config.toml
num_key_value_heads = 4
init_std_o = 0.018
learning_rate = 0.0102
lr_mult_o = 1.7
max_grad_norm = 0.5
max_steps = 6689
MLP neurons of a small language model. Each row is named by its layer, matrix (down: output weights) and neuron, and shows model dimensions 341-511. Each number is 128 + 24 x the weight over its row's rms, rounded and kept within 0 to 255. Numbers have three digits each. A neuron's up and down rows have the sign that makes its largest values positive.
A block is one neuron, or neurons of one layer that tend to fire together. After each block is what it responds to, as a language model described it from the Wikipedia text at the highest values.

L5.down31:124119155124152128116133099169148126153082135132098132162120153118094173119131152126086125099157125143088153116134125152137134149108134123148090093089184113128104132142135147138165140117113113121115112099115175168100173104125123120134139104110122152149118155133123083094138104153137156133137107106116194106137127176133111113152119125134148105099113150147137127145130117146105163124111098099107120105111127101170101106131141144153147110128125129152148107086133151107092141140131107115118073125134128146135140152121
L5.down80:118177138122107150164105089154164130111141137082138123141148098107120133149109072123117113138126150137116104149141168114134142139113129130142142146069149161111135120099150089108143127159137128178153151104146113098140133147146161109145133116102124114085119097108118135110111126127147140121090104127117130109156115094091106144167113150146109111155081095144106065139090124127113123119149105103149122164148113137122136129104152107108106137135140117141111168148139124077135147094126085120129118172147114100130109158104
L5.down84:138079080156158118146148137171099127152181117111137168131133147126123127151130107134124158096138137067118135153104091118118146104135141142126140143136087108103155118114144099115145080120111112150124118140155127171105116129098151112155167156113093156125161133121140156129166149119117135096128109113121137117138131115095147113139120152132161100111130085096104125093110132136095135165130100155119164133101114150118098093093186130143136107152096178174127148081140139130155051116124099080156166107164126147105103116144
L5.down138:167130134114119096092090111093116113125139136144107103121131142120057155085126128139136137130143145136129087090121128118133109191138173111163153127086118161109137086167147148121098108132161163111160155147139126142084120109139125128137116115120155091110107140163161137117124137124159114131117060100158118132179123128178123146163131074112124108118145093120143119125185102154112081122144132154117129103119104138113141137108124141127101138127145148145143167107094121126159072103093105102124106109101122149111126126108
L5.down390:141141075078164147132102109110156121136111136119137120120110101122098137150087147158108156076152107120078108110127126168085119141119121143150088135136125129115108103131112109128146126160114125128135134098109127145118149145119151152137116135136101158136083124125131130091110149140123099135116143126110095119115108156091103148103107109132126112117112110099178148133121132111147107158115096128143172153145133124117147143136140137127165111124129107112130139111142156098109117157139096105130137132143116111128044117131
L5.down445:159144123104105102130171125079129111107111094093082107103150139111149088130133115137126156075100166141126081127104106158168133167142145141142126134158121101136120118123140123099121139106115139112079127135170128130127118148157126136102137089120123153127147191155138113113088150128103180133137130088115092128112113086153111146117176145163124122120141143120127118121166115135125128083126142090135164103142096146128147158135160136101145159141138138149165153134124133104174101139121132142145136139135159138143120171140
L5.down489:130147119091110108098095111159149127104140115150142126112168159130121169102114102108124154138115111135095119131104094200176116133141140131159141130160163176106127119156107110096109129137137127157129122134113116164147114133142105121124134101137118101150097136155084126128106110162102116090093103103127120127152126112109140097144130096165133116153133137164157124115128080146111138129145176098162126142105129122120139091093133148081126115101138120155107159117109135127138153141073148131115138122096124118113141122138
L5.down509:176118121140099121148060141141110096088148110153138157139110133122109103126131124150166113142080123132112138160128140152114130143108096139123116150119125091118128117101115098104124101164123129120151133115115096104121089158152134116127113159109131135163121137118136098165140109079118144148151115097132132151141114137165106119161163152144161091136157142111134142090146123049107113142141138112146145142150139103157115112119118117098107146141118093108105137171169116115156120150150127113118073113123112110103127114129
L5.down636:147131159089093135092115107136136124136125121147155120148129133156084120095133145168120124113149128116128080133147128136142138158142131111108140141180100096134113158128138098147129116144155158122114119147147125153164118149100111101124093114149110141129125107131115118154144148163145167086096108156114180087126124136083131149144077102081164118138129115134124149127131078145137174101132072127079138107122142123134194127116133121119126130133127149151131151127159146105127134144126137075128072110139118126131127154156
L5.down744:084131168127174145145077131130138152130100088123136153124149113122119153140132107125145159081143083071143140154136140104175174114134101099137102146091109104090169095137177139114142065141139162124173130118160177115125109150121118123120117161145124128110161132117107084116111139139116148138169083112099138128115139110119166167143154114144148121115107153090122133150141130133088098145125059087100112131156111163112106124115122096148087149106090081141145112153147152100108117102145144112146087107092142168152144130136
L5.down750:109157140125127110129133151154147097124131114112148154101122162140119141185146117144113112129144126132122140161158127132136096137143142147155164127158128100123142173095086103132068093131097115126098155148157139150137109105187116126068173126105120136117116133115134114154110155126132146153136142129106176127131125137113154129105144150129131131142103129094109137111126120123130130170139161104133158102089097094086127123092133123080107110107124098154133137115142140133112146141123115137139166131166109087156173115119
L5.down776:175115144145110100170114138099141143088148113118172135095142089092131134124125133116130122194142121150118145138119127125136131163128116152153101141116169132109103115155097150126132119132117111154135151099126187138170162123131087122165088174105119072131128137124078144121121159126129119182109155099165137138105146182149168108141150114128128113102137094113120093143092091134138129114141108133166123160125125128158113174162130132121133143155142132162119127102136118143125140117086088114152141153126125130098146123136
L5.down874:139091157150131112166124115096119151120141151133145148129180126142104093127141121084120109092093118075122140162126104202169090132105087087136141122160169167143172097082137127130107149083182156152115135123143165092133132126091118138144131109147160106148074123150099158138130182156132117088173136106123113099093157147132122131111105146106083147120078150120151127097115109129089097132125146177115161148140162165159152135154122128090128126130159144097134125170192123134101092108105123151169083111160124091068159127134
L5.down1084:149175091108117117135124129128121148129138080140124125135133125103128093133142133124136157151123128116102108137140058112134101121099112108092135139145125113120094131159136121157144113114145143122109086137145147179123154098160152085100115111093091165123130145192133141144116104110124132069148135127084162177112083086164132158135106150129120163132139179139130122146125134129111123059132147099118128071103122149127130124106139075121171138105179168132120128128188148109114099089143140166121160140112120151146126134124
L5.down1147:108110128140103088150160155142145131103142126160111110106135165118091160137141100093100132119123105138143152126107100107183138123123149159165148165140190124129111095159120133133113077147119162157135106178177104146135129146121123125148128120126149113074120111124133128175117102129113137090117101114169152122127135139133097123124114110155113150147158099106118121090087115159131141124110134146110122092134140103150130100122122168151137106116111105165124139137099109122103112098138136131101107131117122157153129118150
L5.down1152:129144129126112138158145121156124132123129124182134131108148148122117105198077114115143175108125135098128098144133069104108105126125107111134109127154121189125154063119193121084142137093132101127144141137128119146080134140128151153133148115099091132105147120143152154112123127113131131114124098109148122135107159103136118138118158104163139118143165128159167090100104117163133165113145150144110120114133112155145113100097147099068115090111121128145125111147099177132146149118118107132134094087131124127124146128129
Articles a, an, one opening a descriptive noun phrase after a comma, is/was, or as, e.g. "Pooja, a girl", "was a nominee".

L2.down878:161087081128113132145138131114084152092119133131134141161146103129114134096122126099155141139116160159138138148156115149148113075137137139116131167115169142153132145104121161121155100104167164108137134170148096177179134130130119101115143147148107109181117151140102150125136155118095118133156083073124111146099152166135130133092106131133138154138108139165131121113141124141145128170106105111139120106116109137149114191145152165081124126128094149160146132108161144113162075124129133058117085154122172149139101138152
Possessive forms that begin a noun phrase: the 's or ' clitic after a noun or name, and possessive pronouns like her, their, its, His.

L2.down305:132173150107107144108112112115110155120132099133111112091122131091109149120119125079109102160121133127102121093129130183127143145123135115102125115156125111161125104161136105087137173082117142091147065175131132132128111109110158122093130070162111154116093121076111130144084085139123135165150084128159127127140124109132084130132101091146084136116117137103117124132144137127080163136128116130091154090111100118116129088096169119139120104131102128138093094125099156135134135185119115116130143100145130143111148077135
The word "as" and the "a" after it marking a role, status or outcome (appointed as a, reclassified as a, as a result), plus pipe separators in climate tables.

L3.down205:148113104125081130115147093144150128078151155115124161123139119167163120113092120121120117109089141133153164128120107111177148199118118121119144130164129124088104147155095135090149162123168104089119161117134111080116141147148137126127146136136155139116151135095129115097105090100121118154102109134147133119129130125123118179157147152124170091161109121180142128151126139129175133143115144097095125146130085186141110123135117121118095161124158142126105097138178110136103150141163133102154115142103116145168129115159
L3.down559:167123112133102119183142090109137115100138107083116116122149096130148091100117141120139118094109120120159172144147154148140156109105076158042092112102120150109125143115149103082161125086156143131170118172131101112093144140124120085134159091116111172120136141105125125113113131124100127142121161152109164119156122122123086100118146135103131100142129113158092135175117118084143152114149147159173121116122134156146135113100146149141104123124089128071096087092131113103147105142114074116110119150084145120154140107131
L3.down695:175110158148117127148136153146133135130148209146116119096155115132132110122090144137124113136093096147125110098124124156131100133109140136129109063133129092137101151139170127100131128137145144105165122091158179124120128158138117136143159100170132117128138163176106142134136166160115117172081112133112118111129159120178093123141107117182093114132115100089087165128083099079147128099124140141130130116135133106131150085099114153103138168117131114129082103115110088116113133120117143122140154119120124125117102167146
L3.down1238:118121123107086140151109085094130156121123163101123164113163143162124126116137120126065160123134045153086152139145141089134132117143136110142135104143128131125144091153192145156153108158123107124113081144131112145112134141147122089131113131155112150114155154119143155122112104123106104148138149129090148065116092076122155130098149128119145192095120144107127138118132128086133164091169146105109151107079132141138102162125076172138105109149153134110149163115131074095119119157156135139130122113108139163139132126123
Saint-type prefixes beginning place or church names (St., Saint, Santa, San, Sint Maarten), and more weakly early fragments of other words, often S-initial (St-ephen, Syn-opsis, Sl-ickers).

L3.down60:099138095105123158128111136098097114125164107074123138123132128136133161179129100130138111093161149132086138145125101132107098119115153121132122140145145157110116129119127102139131117101115161161173116112132120149099092166132103143081143134139106099138124155094106094163167155156137093100151165139079118123139112148104113110082113114154103128122165132136147138151174093105162169110113135096142120100113097093136079130108133122122112085118090097158156151097143119119145101109144149083110130107112138135180110161129
L3.down277:119147094108114123105102150138168174151125138138136103129067105132153130147087150126111111128145127125155130164128139157106110173121123161116167136156119158142090146150134136137164141128185086145167092108125116124137126152143141122093108115123130106107148138124136137120121088134101133173111132163108133111117117104124124157162158092115126157127078152117158118163105108133128091147140153126112116144103131102118124094098109125107138111179158126156129144151129144147100131156102133149110133143131102150135135129151
L3.down854:168104145106116141129129132118150112061147139135129131115123085121138109135110132120157148101100155103077156156152147132139128064163142097132111161106137116163154132079085138137115102122116138132119134142147121132149108132110162105125089124137134099150133101110118136123124181125142128106120131114115136095086109112109095142128158173095140137142131163156135147113178098142157127174129125109102116105111135148167113131148110124117129116156109110174097129103165122128106149140128113088115108147180176095134120162148
L3.down1334:128080147104134155148127192141126099103102090149127120159119136112133130118130145121114161157120154161111131101091088123146137067081120147124138136137129112125159133096100138161115115106139157155155143127099121160118134150149101102080117137128124122111139142081121102133160164158119180097116118133111120118092099125132135129096132123139092147134121125154127101131134089151143120119097117133174131134139149118120158148130141113156135109104116095138135169143171138116089101155132180086136124151090148167128103118192
Possessive clitics and determiners that mark an owner before a noun, such as the game's, the mobsters' lair, its heels, his hair, their number.

L5.down8:100127077136165144176190136155092116129132156111126124146118132150137141160178177148183123133128132118173119170121091115134129120105132150151116156164157125134098115114129072167155151141118120161132164137154165126135112137146096132127101109127163147105112148115093163115120126110112120129144136157120155143107110129168123093094118128100112115122145147106102133146113147076132169150121145087132144131165131132140141113122109112129157131124169139112132128130141139121137114093097132140088138131137146166123138137133
L5.down103:139132153153151090137155112186105114078143106101097138145132105103138122117111141123150129141077119104147078120165143153166133094114109167117128133139146092169103121109143110150149134093131124156120127107148140121112120123141161124137128138114148154137178118131142133114135135086079127151126136091121148108106162089114140134117137140135156144158116092154117125129115142149136131096113106089097151116138126138101149142159136135125121134086112111130189102101101099158088102110144153146128136125164166146102132141106
L5.down211:096151124088109122129082114155132135125119125134097102141132153079116130097103126144128142200116168125128118114140130114131118080160141149159132133069114129130118059139124135080139129138127138112160131193112103130102151145115111175104125114109130127118114170114142118136119142141125147166137145136175139130122089152129153146164130145098164161086097107093132109078071153118190085136158096151166145090151110096097157120140134121127127114131127121137076101179116114099110138109075162119095063146101091117124145163175
L5.down237:111111107099148118131119153176069148132123151123123106148101116118106120109139137108096116171118142153139099165126123153124112048093168092133134141125153112167178151136136150140139135093093105118131113117126119159127134137131097115093124158107132108142121128101114136140118144136141161104114096149129159122125134139112144103135173088133163099138105142084150125145115142093179142103140111061150122098080116115111093121189115133100111138092125136152143118100106127141123200154159122142148113114112153203063146138141
L5.down285:136136110206147120128100133159099122135164154145116144160136120124188116122162090154125116076120114123148126150136147137100157084111117157110112118124139099114178140122112153144159145122098165128144131134146125152113144119137097166146102135147148142152102121152166115136094128097112122136107149147108155166144138147128167151116160152093137103104148157142134161160142137126070085180150095161153156113137165122173147180139172152121149171182162125135111138104158118133126111120095113107156133117127101122105167147123
L5.down405:125159148132142209109115090131143139113146118103139142168148124122119129144149083128089156110132133127169084129111077153189157123099112116106132067169110150152126130106125174108141109153113127130129142134104137116151118170161108118122105129115121141118130154131138191130074086135132138185116123168132131122113142118145119168141133088101151122089072148170093131128101119146158109142153165138149100155121135133127092112092181133117158089132095112091143126124087116112113125105158134147124083118133136148187151139149
L5.down638:146089112154153125109082121118137117146140138136142105094114114116142143149149152117108143158162146132106128159169119136143118121109135133110146109088116100142141132153137164121130120092154165094138144143116120139106114154103179164123098122097120127144159127179110102094129125149145160096158097123125158137102139132101125153127127144125160141117131122105119123107164149146131136074113115145152115121124089119100143119132162175141129131176103139155087162122140121150126124146128097143134084149104142130130174118139
L5.down712:129123155133132178112086077151105118155146084096099179173123121119176115165145151149158134136135100109108103140145134106128120112059129107062158117129159110130163131116154147103185119186074124118129148137136096110151115129130145128154149157150121119172128109139108137146136116124129150129103128114136144139142115115148143189133166137081149124114124105135090106145112116138110128164164121123148122136130127108130100129141158094124106163121114123129100128170081129130193149116122121134100115110163113156078160130141
L5.down868:149112152072134123143107169086105160106137135132142133139113125121141150156103135069099113122146090080152173134139171135093135080140109143146116160167106141134093127184085111120154110125095141149115085143148143126117159117109093130104147132118124115112118154123124139120099111131087138091080106136135154110122158122143149117097174118139125154163110146122084078155148116126120099123170098112139162113105147131170113140100128101148130138178133094143142099128103120140156123122152150108126107144109135104134074137124
L5.down876:110133147111132141133101108152141137114146134089085136112125149168070118083116145152093111112129133146087123113149156140126127150146132104138149080155119141113110102105124155135138135145100078140118157104109110119075120088100130147136119122147088154117101130097145143142145101143152123121118144132133155143123118111121139135123103097129147155143109099134114110139149093138139176131125178086140137171134113114109127159126091131141064120116142189121169148127099120095118178132136132151142147098103133098109095124139
L5.down960:109155137184136122101120128149142129122162142091131126133102138105168079131165116110137133090101111152097106119137149133107126080107100179125116129125091075115135119141110125165159121134131189100091109104103124140145103137137122108124151141124095149177124083111102097169132118163093142141101101130118132149163137114166128128131106152149137143116133162123116158122132104117086102161103154097122112138142087158126126173130140125122120130125171158144150157143108113119187166146114170105098154128157124126109151166141
L5.down971:113155124160123091128140109136094162105142096145096101170165110143154128156149082126158108141110126124073148099143138154076116107131126135116135150112132092130121140128127089118137124101159149115151157101177126157133154152153128104181117124138144127157114145133160087119156147112136124136100123110148161143152136109115100118169169150156131136127139145133131191143179136134109125190127108150127133106112140138131128102133118118130150149159130135100156119154119116155144110154109098083146117125116109164101117106155
L5.down1245:118155165150132122113092088108128114130112129110135110113092130160123162109087113132128138166121126125140130206146106101194118139152131187148126082132132164123112111137163100159176135102094119161125106119134125127130117107156161127110110145120121117107117139152141149122133123131108132171139162156120167108124128131139142139127128128105125160142126103120158145121089148086132169160122121103113126149149124139156140099120121095104124143125102144139149115120141129095145115121124147157144119193120097097114135169124
L5.down1257:156155134121091170107083143150122180111114116110130153137108163126143122170139100118102160127135136147133132129158111129128121105104108129119111082116120163120113116086146121114134128157118100122088156157110105144120129139134173103094149106128140087116151129092116167106126092109111152134103122116127152106127130122128112132095100133121136105116107109164135090128104094109114120112122136105082137125115096121135145097115119136099144093118147143154104135120095150109144144099129123125124076132099162068091133155102
L5.down1275:125106153085101088130120132148163100154159145080104128150111158120137129125131160136171141153127131161145148142154121159160103147158151120115130111111081123129098140139168139161152129164102144154154085154128133115100142146196101141170125153136145164154099116096123102096083152156114104100144090160129105168136114134120130173122122129136162116144153107096170136121132173152126117128148098143167102107110104126123132096122135145152158121136160125143141168124109153130119128132087145139115125122169138110106112082122
L5.down1315:168128124141134147105148132090089137103111149124103138162153078132094127132138108107098150105131119115127139124090157161111117046092120131140115155126117136157134141130106119132127136125128140167156154158136148199131118167114111147096114126117137088163130161111110129099139151098127141116138101118170122160105132177128152158100143078170149119117126092135114131113123144142180129137129126100122147125108123117128119168173118132104180092114125153100115102105110122112133084099134143086143102115077111143184114133131
Determiners like the, 's, and, his that begin a noun phrase after a comma or preposition, pointing back to a known entity: the mall, the club, he and.

L2.down123:153147142112156147148094169132099151148093110108117150142132126134100123111134164126145150159126139153137154113125102173133142180130142153133126150146140131137132129075158153119109098160094126134189151123172097085126170148085134081125172160133132122106127115152150121080089162132094151153122122128139139114135174120125142160164124121166140135129148134123138173127123103128092133081125149118112165135112106114116153104078156124109106139126127151156155110157109129102119140097102112110146104089105126155140170131104
Words locating events in time in narratives and dates: relative-time words (before, after, later, prior to, during) and month/day tokens in dates.